Part of a small language model's weights.
Size: 4 heads of 64, MLP 704 SwiGLU, vocabulary 8192.
MLP neurons of a small language model. Each row is named by its layer, matrix (gate and up: input weights) and neuron, and shows model dimensions 0-127. Each number is 500 + 25 x the weight over its row's rms, rounded and kept within 0 to 999. Numbers have three digits each. A neuron's up and down rows have the sign that makes its largest values positive.
A block is one neuron, or neurons of one layer that tend to fire together. After each block is what it responds to, as a language model described it from the Wikipedia text at the highest values.

L2.gate92:512501493552482512481457536486466480484525506510511494502486485584495507492490527505533475517507490490434475514446530486513523514475483550485474482535498484484508550481507492510474475469562501497482497508487488589484500515485448499482508485501505541510553528524511479480492528517507494509492489468496498485563511460517509506492492501481518479537495518495503490443513498509481535537535
L2.up92:504525506581498528454489472492506520485437518471551510495487505526509547520513489501522469489466543492476466529464521468508471539505513531444490495519542471535528502504496487527502473497519536480452498470519469517474477500528490500516493521480519504547540489530523481518507512541556501524460472499516503502519469512478493517478498487513477491485496528506519500490516494501499542502528
L2.gate129:509512496507481497483512543496481503493508540459485508495524476489549515533483462508498516527483510474560488483520505488508489517530511519515467539478492456509461534504485503500486454445497521471463474552449473550497498464503529431493534497555510509504437514493523520516494493482551516516489506453488508489478503493475512509506464467500436509499484516480520511510522491504468491491506
L2.up129:535490471485489497518497455475464539477507534541555491487491485510482513495509488512531476488495509533503490505501509499503492481493513482475502505521503500491500480536519515492521503546460495535487530485485518493480502502567473522520499507492464486487562476506509440468492511478512498494529457520533482506481483528525514543481549500516528478471469523481460486516479532527518505527501
L2.gate450:483468500500502476465471527487460527452499522466482529479485549527480510461510469547499485492458450526497489497491526469499449503469514545510493494530492496502536511479516531454469535496513500488522485504453486517473504522500491513473505463533499498463489524539512518517501538505504473526495515510551554474516486509443510511485487501517475510495483512543483491499473546479525494520476
L2.up450:512465505537534499515508524497473511500508513512514507477427498553474495494532473518422491492521490536511479504494515465505488477515503492555509480541499493505447447492510482500455478572496494483551498528471531486499509544491550520503507523474517510492515497499474508485480512495528482488540509477507526524490490520474526529535512535494472469454468484551481528504502516493483488479523
L2.gate688:484480456488462491528509497507488529504455534455495497476535455476492486454534495509479533472488466455537518498510508475512478496461497458434453485480471475502457516446534483515495505512517478505502484493498509514538534545453450502487493491493532499428509497479513478526501515454523507483473475492507533497538515521469536463496525520478508507453528480493512509461504485479506485501477
L2.up688:488503516537468497516493511517535524509534518475489512503515503504484509520460501476526515536495490523488513531524488489490489485490518480445518543526503475543516497521474497473523461474477487503466452483451535493460500519519525498514500498520430457521505446517462485491462503530488470511501472463448508486496521469468502496542481524503460518496482527499503495491517481521502539511503
Description: Mid-word continuation pieces

L5.gate7:508546458553482497494520502487502495509488514498495494466496479498498433513524541527534475485546457522530508549521492486498521498528508506469468466525458501467508481522520515483483521467505494460438472547482508492485522484463468481467513466411477456495473526502499499474509473469506508498469535476504503477553519485522486483478511470484490505491497491493456470519452478478502490500502
L5.up7:459522498507441466473539494481443484486518532492479467473544506473516500494499488520515472487538478489510508503495514551497481487477498494490505477527491477482550467514500498536458460473484474512513485508480515520518480514498485509534511491508487536517475524501475489483455548458465457467454494470518513500525537490419533503518453488488491514510493494513479542526482511487501501519552
L5.gate112:452521514549474518459490476488507557512511464506488523472516489484512493491499514497483513504497506482512476487561504503523519488511517487462490513510514477536484526470530514505512533501460540502514437547479533522510502502460493476512489456517459533470456499490507466519514512499517510462493517441512526505499496527502510478499513518476497455496532501488531436512523479477478486507517
L5.up112:501498535490501498441517483453534476474547529524437486517558499483500508519536514472530485507517510482498517514504507518490501546498512458456492508509483512476467498534503532489512482476493511482496490564522536531451533493484489528514539525470527532535507501520502554507512471507516457483495507480446518507462475471514483495487506517492512497474538552500530488512459525490549514499531
L5.gate314:497502497527529493483512501489487493491508512446463494519523476501484480524485505494516513493469484513505493474505533489489506513521551498484516488495481499499486492528508487506494448502466488508497515541492431529509547520464524513543486522532561550511532506497489466511535541502553548484513503446448556493469540491537495526505520486503495493534508483542552483505524489482488516491490
L5.up314:492515574498493510496516506480481518492509496515475491471472499510540488493450502520515472503533510491478485480536526510494529524485478497481493490520503533471512497503509514532473504535516496507535476505515515515464510503461516510530506485483488523449494489456543505441528508536498490516537482505536483510512505521474496486495536493476489476477444482523469500507457518479520449539544
L5.gate519:515511463492507504535492512538512523527470515498505520495500485499512487467500510506497523512500538538491480464484483528452487565467485485499521499479475532534482514520508500543532487521535514533454512451509466516475518536540491476479519446528502510519506469520538482492504465518531518495522415499491476552547517501512486485486504489512506502525517512523549495536469470485500495463522
L5.up519:511504466509513523495556526519508472514524472481486482506476516504483458469535495535506495467504519514490494497495539554469487491484510480478458531525540482468523482495498504549508461528486470537521448512485527516467476508479533521486541543519527520513519494506489525471503486500529497486488529512479446493497476487518499518476488500530487468470533509521523484469510507463554483493534
L5.gate536:518477490521488551480507532485510535534542493508498442513506505504463501540500469503469444465492490516534521485460503497503499463533500542485476513488466520495484489483478477466515497510498516473521454514530502551501512479481490511464543496501513496477531514506520438527504484494503476524501476483499548518518525473528468486484509507501533477441530534460470458516490474525490519496515
L5.up536:534507510508484494532508482537481477540518506497530445472525466464501503539452507508513462512513506495514513495479479470498540507554462486514523472503489463457526496551478501505445491548471550488504497532507506545469520501487482524497472531510540487508481543492490501486466492534485495492514525503456535522499540501475484501514570507463496488482523503504509493519502510492483528503480
L5.gate574:498492453510493492531473492458511525509506513476507476455537516528495492464548525525473497529469524492536494461493534480509498547505501524518512499496502498478426492483476496499507462502502474516514506502497475508457499568530485515499546546522530496509480535472503510492505536491474508526495459502490541516467503506478460506468484518542460511486521518550536509477501504500484483487495
L5.up574:541451504514472530520502527494486538497460458482509514520536517464498527514517460525471542537466517457508512495549444522442506519539531510511529507550511439504540484490499507513524477499506460503453470488498525480496511474512485496508464537509515491458513485492478509551492500516510502531534503485482498475518462456494501479502481487461485515504492470488544495520500481479506480456478
L5.gate671:531510488472526520473508485496516502510517514484550527485494552482506476490550545523455493533485524537515494482512495502528485488524508502460460509481499520567488484459505504518491533476505503490452450517509495536495480493532477546516470502549530501512469493479507522471514456497523474503511514502486486522532503457542488486515522518504458478465474495500507515491509518493510477508524
L5.up671:469573541485505531501495518525456501471545502522488492540538552479492514442523500539473516511505470514490514521487442529516488496475489522490494489495439551496482515556496551499496517484496484519467484513515505529507470474464503489515514517509519475489478583486511520515455535491522473485501491500500476502492539515474541498502469507424495525462524505471517573529493522506494494522531
L5.gate699:490471484482443505485471522524510476483542516454511450502503529509532494509484493499484475504517463489498521534565477536462517529504493519509454511487488485480545503489478513495489508488467515486450470506517511513489501546455448523484537511519492502515520487485484481563528432494505513517481452529481505488467520477476511509468500474481485500493514492499468481487506509526497498514512
L5.up699:497427514467523493508511546445506491521534472515506481497465552520521488481498541539478516506514481523503520502455520490484525474516455499459498531505489502472537466517476511533462492516510517517458473538476451520487526534475440461531478489529475450515524519489497517495484467491486486497519456485520495466482518487535487503501509523509513472526510443488509497455470498474511471557485
Description: Phrase-continuation connectors

L2.gate216:517492514544502527488520463518488461467479522532509485497469488483468514433503502493522483489469462519515494525526490474497501488518505498473498478464538493523502504491499528498487469503499463501468518507502513508523506546492490503462446461469513493493514504495478499478516452469491525487492521518508537489511450509516444484494567505484488452425502459475457480527546450484480487514482
L2.up216:543499485533478504524484531480496494459502469526484492505459537529507492546501547482548456483534494473523525498488514510485497553474476514519477498558482492515469514469516510473514526447555492525543539534452491483528488532465502477498500514511500469548498521521469472502505492491464523515498479447488502523483462519486491467515514514461484481497536514532488472481490518495547491513508
L2.gate225:477485516501489511477524515491522493508485479516500468501487498470478531502464448501459477513504508514534491534552491528488510533470502491495465502509512493452475523459490492494497516493478485533514508448491483510459486524521533487519546501462499470487482481498509567449503500460484475503459513497458542512471523500558489470509502475483499546509527526490513492531518530525469498530454
L2.up225:487516497517492458532500494510514481536521522525529522504497486475457502492504547485495454538496513511468506536546481495485539501510527494484511507492522485491496520482562500463501509489530465527508500483540511470512501518503453517510474522514526535532496499519521469476544500469475461494505529483535503510496461505480476486536513495488542538479498491531514484507504494443505491475495
L2.gate447:485500483524499510497492459500503510483476493524529526476504502504504509486532498504537499540492534511494484498488501492493525448481503516498491465495507546505505487484491504490468494508464541473509530496513497505514493504492498451490446498440479505524511484540485500478474491535487462557516430489486549508491514543483476484493482464439496514501523521456524533519517520496460461565488
L2.up447:477502529507499480505502490476507508493506489542505524488529479491473531507541476506543493512472528463487537517509476511503506466504509550447508483510515529477555488468499505473452484474484557476500539520525486494488541493471502458519456467452524535544539496498492517478505493502504469532514458476489523511498527506490462494494506474488498527478516527496567526530511499480496456553507
L2.gate644:508439519547525523533497531482479474498507493491500469502469491490488477515522456508487493483501500514522499489540494508522462513467473510516503486515485505480488550503481561520554511479440546494510537519525488517519466462521461507505525508479506466476470470502489519533518485503448514514520488488516469503507494514498507499493541464491493527494511492537487461475468488564513495522411
L2.up644:496499454524476514480498498477447501486469445464474485492477495489477519446455469535484518532500488522517517474538500489480472510542497483522505496534522502468459504505524503495514504493497467522485519519510462508523467513476468469478537453480515510483503542460477548509502503483490507496492491480552505536499522511535431445537482493486468474448512467504485484505509486461518441447524
Description: Mid-word hyphens and endings

L6.gate365:481504483499487521475480483517477503527486492517474537476507497491487450516491507523501469509496519529522500576501525507563507494486519482514487513546501502456464459512513507539479464499507446482471502480462550487479486538517482469463517539505503524514524495508494484463480487525504514475500489502478514496516493497464488504524540488456537448554501466538521485519470448507471550470514
L6.up365:530528505483526521478478508520487497519507511457502502499515476489531498501548472535512502457502548531524499483495504519527514489517518467514507481584480494514490474538493551523480468500552483490516452510502507558479470527497482482499490510482496497483511524496492501501548470493499490509495498497463522525468491516486532486533522522476487501489511486475475493514461470530499506518494
L6.gate383:531523482521499523482505519516468559540486501481505504540486519501472525490523526490503493438521481519497479518529536484511521506475509487511495449492505478489493534525482497500526509536493488553521523447516522487482499555482488446519536523513493504491506456470481468460481488485496470539514458528428472516466449500521519510504524518460517498528480500471499462521467486477474478451463
L6.up383:503467519469518505512481495465497511461488435487535492504524531508523515492505490505532460499528502519521471500499513455497456496524500503471491503546478438511484506487510479517487547512488480456505490486519494480471530522494444508472511524538453474514513506492532529497520477456580483514545530459481463507508513530504471494511448440485493497440519475487480515511499518477496472493527
Description: Table separator dashes

L5.gate25:527523480536500506497501505497503496492480536511463547522517477477512499461497468559461496555472416506545512480536501487478477523504526543504536506481493507481478518455518504510469493491520465520502493493558509489486491491445491496521456520470480504523496548509484504453510515470490523464539532510503460497498522509502505508522494504478506512467483513543500493557536523455487509490492
L5.up25:489529475548479478475513522526483505487480523529442512503515521483522537474500504487527555482519461489506469472509524529483492509490506519463499519468485514503498553481479425499512508444500470476520488520510501493526481525502499466522516470461475544481481543461466488487497466484513478492462528474471504465531501500481521510528496459508513523481490496504475513493495496506518503476515
L5.gate105:525533525534478497515521494483523497524499477499497488539513564509502479500535495542489536478469518473499476488530513493488518485487489531468481432522519506501507491465464506510536515502544504516507481549530490509485510480496456471496481502520498502519501473459516506493516479507485468532489513460467504515468504491521453484537543475452518471558473489462516487486486509503494477527484
L5.up105:504525529494504492482515513458493504491466462540508534515498517494487502502495526515514506526521500500554518535491482537490486567523449478489461519504503479535489509525483529529499502506502470512510467508450517466507519509455470504508529479461492477489480480501534479456500478492500506507510520512473457540500483517563443432531519476506546469476470521487459501488511483516504471502535
L5.gate122:499475467517512501471472496520523541476448487490499541501448478507524544508509484503497537527519492531511513484480480503515532512476485565518505444502478504542520462508516529501481499484484512457453528508524476492538480529506472512499502479522478473501550504509532475487487528502504495471527507548488502465480521497519492483501521448487526459470490507499481483534462485512490440523518
L5.up122:497494500512492475503531482556483503500499501544467519471504509505498450502471423522495551508542503510490505547514499473478497523532523455496518513542498502482488523526530461474468524503482532465502496554524453536478523521493501503518547501480477484490519565450439526500510469513535521530524466490507520542497508535486499500474512514489512495469513458515511459506545505484514503527484
L5.gate147:493531503462501483495515469560515500511499513489482509515497583471480479504520474487515524564487499505498515478475497550493468486431517516506485469508496505496507517535508477478507530479519517503487496512526473533513516513493553496515502480508480497477559533444499478528530520463523490524496479519496533507484510514530513527513525482486495500470513493503476480502528459499489513488506
L5.up147:495538507478518514488478499545517498494507536474491487501494580485499491532476503477509531501498510513497520473478464484508478524420513505525500536499509476520506506526468452518492547492496511499482517509521493536531497497501518496528485479522467517479563542469514503493554464497534491546505481496489481511474524510505501525493520457516498510471476530514476492483513447531475488462501
L5.gate223:512483463504528517468519477482495506549524500485466589473501510529549484565489498523528463466525488504542498467491501490476531478488520462491537525496514466432463536513489455526465501472467486504493508509493463538550481512558488523523505521442472487522514513514501526474500517572544492513464508521480509517488491474478514494522485519468528479504470492480515480527498527507482532483472
L5.up223:501462483507530506536499484482503495504551509512497506445510514518509526496488494504513472503505454512528500503449447469470538480485509477460577539527524483506475516480513466502487479491461517492491495509493512489517488472503498555519450495522496484530530496489474523458489546488519452509516492511472518533511477518521505473506475479481535528497477492447510513496517468517490559497461
L5.gate328:482490493515508491518537502472512515493468490507495515517529487496487513513468480499506531484534476488501492504516523497492523543447505500488511536511508531486500442484496506431511482436544504514498501495489490482499435474489498508477458524497456481489524500492541475568531559464492504509481521527489491474472480540487507483499499502509517518508526492480541498520465473458498502523486
L5.up328:500492507549524500503503522489487515473456492493481522530488490461479477501522501494505536499512524514508490479472524516493521540506496460447500546514482488554477453501484517499518477478538510537506503465517474492447514466477514528456493519500482480498499528486532505539523465475477505515486523492507484473486518476506509500448512482518520478478492484490519499495508475503494492525462
L5.gate348:524524488475508517475493544499511519489520533531532507496457524474554515484516485540502450492522499521520493497520535535493515506488560532487485502487459487501488561471458496486486528533524511509491512492511525524504488464518519511510492484521536511443471538465477526520498472472500457476521522535454515487510469484492495461493496476471531501440513502492529478522500510522518522477498
L5.up348:492486507472558470507496511529483465496513493487538520498490500495521518488538493528515458528469483505535499501459489469483516504509492455484478515526479499484490542514507520487502457497479537498529496485573490482464498477499468483474522472518484477502467519478536482517543486465501481454499515455526458526541510480486469493514472509519482508504494505501479501486501529513498512522503
L5.gate366:530523491520463519497511520473492505477496470458511512477435485521509499483495487532507478470521498487538496471470547486513531466521464481500516451497464492485463481484496461452494481486465498545545478494488503488436489546507475507506509498492513488519462517509495478499511512492477508531505470460514506467496510487494484501477517514503525508477465498491462507513511501519496502531483
L5.up366:517497505486493503497536480497458472462483484484496481472461515501488511495514474534507498465531512525496492493449548499498508472505489491486492470524472513516508479484491455469503467483484525532526541467511510475448467515495525493506535505517497475523460506514481471478495498476487506528532508506516470502520471487487500502497514545507507514518467468534496503531516504481509505539482
Description: Mid-word hyphens

L2.gate125:492493523458553483495524515497496551533495540512505480493535477527493499476521478473502467501510478513472489499540535494504519500457490502509485492472489525470472543527462493507542495577511514482464511493462483510489545455518503477461512482511489528472483489542464543478472574458497521474514480490495468550513506487494522505454514536469536483502463494457485491531506507500498496514510
L2.up125:490512517466528499522532533502533552512521542504494508518509480529506475513493491502515495496477484504506538515507522531505507518482470517444489541463423516522507520534502519459545527530535529502482493469461531488496519464479458465484531476496454531463501494524499499519501507443485511472509491501525467559521501490547491512483509533497454478500464491478531509507530508475488508529508
L2.gate235:495463423503525510459491496544502506463486547497520532506486458486536521556501485538536560546491490521495508520545534507528522534500526461513471525527516497480481526491492502479506507522499514500497489501514473496486489496509537483523506504534515492492488453489484548533453500522522501475497495538474482482524527495512495528540480520442532465545481548465519509519523517508499558519508
L2.up235:492465468508522488521472500514503502509521486481571491477486484478530506556525487472483527543452485517514526514482486506515500523505460430537501513545507484546482518485493468489471490505495505529475500490487489493524499446470562489573499478526489451485516521510478480513450481474479490498477478493475504482504500442502489486493491526480502507518476524492512457534527523513491513498470
L2.gate237:513527450515506517477470483464519506480486523521443501491488475482552533518476482507532472492479526519498486527493495483508510528508497535509478504493445510505510523494530496469513513482494452480501531538443507472493486469522518444519514496510494525521497527499511479470446547502501499503497500529482565529500520480502512523523502497518463485531538484457533489469481488489479554521516
L2.up237:528517488503494487502494514506520527478490506500491474560530485524515516498447496464535492520475523491522478528466543499503529508503510482513493519469467473500504522477505510463532504492494481475523493498480520456503488485496548490506454526551449528501445460487458505486529547533456501515531529506487537525518510510431511503552502463449498521512547497484487509515493520467507503478522
L2.gate437:481495497486490473502511521547478510467517527514497479508485499501518540467469480512500485502519518532485500515522541485501448536464502481470505553468531535488461518494466500494536498516517487467504473499475490499499510520505526469569540522473477491493483526564487518495501498545497518540496509499500468537464503532498498502499492537484432469535497540519524466491516486528481477506498
L2.up437:485513490488525452462544503503516517535477507524547500497501516517555493470533498522507535525509502524501534493556522522539461568537484487477477515527551459526513492474499493520503510509505517501537456455540512536478507517440524504533512498509473505492505524477489487459497539525510507527484517495514468519532507525483511488495519509541511487545517495505520499477487468516543486499469
Description: Mid-word name fragments

L5.gate180:521542476502494514488487539502517454492520477574474504485477508508484479543518536529503509489483463505529440480524485530475476511478525448478499509484544452526490485524456504475566518521466432491514474428509510498493512481476490455508481511510517515467494485514513504509469510460521466510496515466544479507487479478509523511457544484524528497486502498458492505465487469539530552486481
L5.up180:507485506463471516525510507488495529500473519517539444503493481518491495486493508499497502531465517488535469488459505496558515480498456497532537510496490497446468538508449529510518456532491494495471502467504495539515481478487477502523485506506447469506487472531474493498507484515473542504537516528509521486491498553447490529504515508488537475477461476485541481498479514512474508461496
L5.gate206:489528498478523477473541516498534529465508539493486480546466484525473498513494545484458537540509525524506489510462524528509521469459473539453492507503483549495502518466498546481556460538511459513515495511466500481508510497526523507492513506497493542487458481507481502494547491440493521522476516502460509518508465528555486467483490495506503524466520512470546505537516498495437525485490
L5.up206:524498496520558491483494461493489517465504524463486508478500516476491541490458500531479494509540521457475465523528460509517507552508511485481496491502525469495540544516510479523470452512490497513493455477490569487506483531497504478520506529473530498489523519538517517483488483475459519468487472508522502445500543512488481496524534518505498494466495521519473509510527539465461496461490
L5.gate207:476462463471510508534498518491486531489495516502470498497498511501481484517517523497488499495517491515477513487500499498506509502475490488497474547497504487513461529500486463463455471485491505479519542490468504462562538499518507499494515483473447467522505493535530471504509477503519510489446535498540487481514443516501504472480542535495526495536489500471473488515505441440474529501506
L5.up207:451481520460498537528510489509467504475558512501520494505507548529487520506522509470517498465491504467478481451521484477511482494507495508500508508507474487457498479539473511457517529465490468476513536467499504508508513493496470495497537454510488462494514486486508475499513527535542518501503509517537542522492471466501518519493507542498492514520461477503568485508509432433517496455507
L5.gate387:528448512536501552539497504433517496565507515559506487526515530513515542475538505535482525505496488526487488508500517554475489500463521502503533472508481512516447522572513512487505485496508479503501488477483478540509494460475515473523534522460471516510498497519510468501559480488570514512454491540508519523514477506525489474504452520486518494495540486510506494530512498519478504500536
L5.up387:475499506498493522507508509486508520541502490515495449502531497510496542477494497492474506493444477505500533493514489498515496510501490497516495535519505494496445470524503458479483500500491478483501470485513502483504517526453478500530532460512475516462510492525483481486497486455508457518490493534483514499525490481501491499525453499514479497469550491460509483514542478495505472504498
L5.gate439:520454517491475556501464518533503500517500516522544512527436469498543512483481485565499509489484477530530486477556540478455521488483490524481534448516513484504500512443511502507524487489475483473560520516502487494466514470498537497495530504495511465503522537501515467527499458495503470489529495519526497520515524566518489515493492542511484522478513497495468493497487499526490517487482
L5.up439:483446504483540501500522533495520492490499502481503467514487499475465509547476502561473512524508446547520498458500491444471501508521523466529452525476533490472491533510510547521530496532458518481474474473486474506536504486502516462463514464508543484470519524483538517498487496495501480523500532544525470511486523509521485506498471474451483541486512507507494521487524500506480498491490
L5.gate444:534480518536468494488513479524532515454538536534477497507479508554507522527511497528470514474533472517566486525552458512508463537510544480473507481490518512477536481484474532528506515516501489492521509488503517488495511523511504517473480522461567514458486522490508516498496487482521478503502486486479523427499463505500478512496529493535479497483528485519525484496505530532470482497523
L5.up444:535486518560482521497499476511520484514499534492496492493495456592492488506524523548456464493484475493553475496507485516552520513492509473473541472535509500463520481473471548529497513492506511525505483484527537515485536482534495458490491546524514499468541506473519539510513507486528528480490553499495505486517458489545503532482527503499509496488498472518481507491493506486524495510505
L5.gate462:497507507513443490479517502461500491507440502509498543544500510476495501547501522490487499545504498493495507497516522531527508532509518483487482489512479555519475500525513552485498523532461458510468506488549484497516491484475523490478529491503536435467551493519493484481528524519498523471468546497498524521459520519546481483504491491505481496456520542526459481538519492464479506520488
L5.up462:494480489483497485461489517461515479517466525506467507485474550501529543473498560475492460515516523528537535530533530472484473535490494501496549500480504471505504480533525541489506515507466473508503503495451499513510516488539473513514538496537520457520494476517525486442486475505498530502495516494547537520485528523500487503522482475509449505518521475519509523501536479491451493506496
L5.gate527:504462519500528530477477495504459508464528566457525518507528473500533495508501464519505516508486526519520531493515537478491501541457538508487504517478480510517494500494486480515510492509527491498492494517507454534487495551463510461534529522462486532507483548441473509482490476469476490516461514516558543512486488509495491477520478508503442502515485479453513514488499529502503476468514
L5.up527:521488522467520545463548477530526505499493506535491476479511477501483514471502507529478491484490521488490478477530502539529464504523516507508477467500475477527497474504483459474551497494518502502495530482492490524457494493516536492491498520509501499535478526516517485510496517525469557570506492471483510516497497479504490523491504548517481473496447555489538527529486535479531506478524
Description: Mid-word apostrophes and fragments

L6.gate496:496467506447462502505495495479501494486465502496522509511513503514475512524529528521485492554489516544491509501531522527465527540492493521498515450510498525482465472500458536497519493534509468561505492497505512510507485498461485482495534504531515527517504516518487480501418503489499546464488510552458487519526490541509507535482506494515516501517503492467510508524484472514485523521481
L6.up496:529493493487481494528477511511527499501490518480540471489526475518464539513538487520484516493509509481528514489517523465529456530533492575522478549491475502502489480503501470451515454513489466502477492460555482440513479515487512469489511509489504568550463477483483526550477459493468511470501527482482477476480478473522515463494497475484493477480508521518505469549534466508519518498484
L6.gate521:487511486500491486543460504498505543485521475425543523482498521528512518496560471550513507522533495515495515512490553491503470506503481467510501472461477474539499498504499450499471472527568497546494450469459509459503494467502538499490530500520499542470491447514509519512471517473509467527515465462474461471510486460488533496498481496508533498488475497517443493492511540478497481491488
L6.up521:489490498506478524482486522501501517548526470442581518459513457513513529525539501498518518514490493526508496472510542514486472509471468487491503523454452503485513465505520450485499469498530493542518518499470518489513501496496542504458493534540477575464503462476518460524506522438509482522533514485515478488455484475524541516493526501455513497476489491526474455470473479508515522483466
Description: Mid-word subword fragments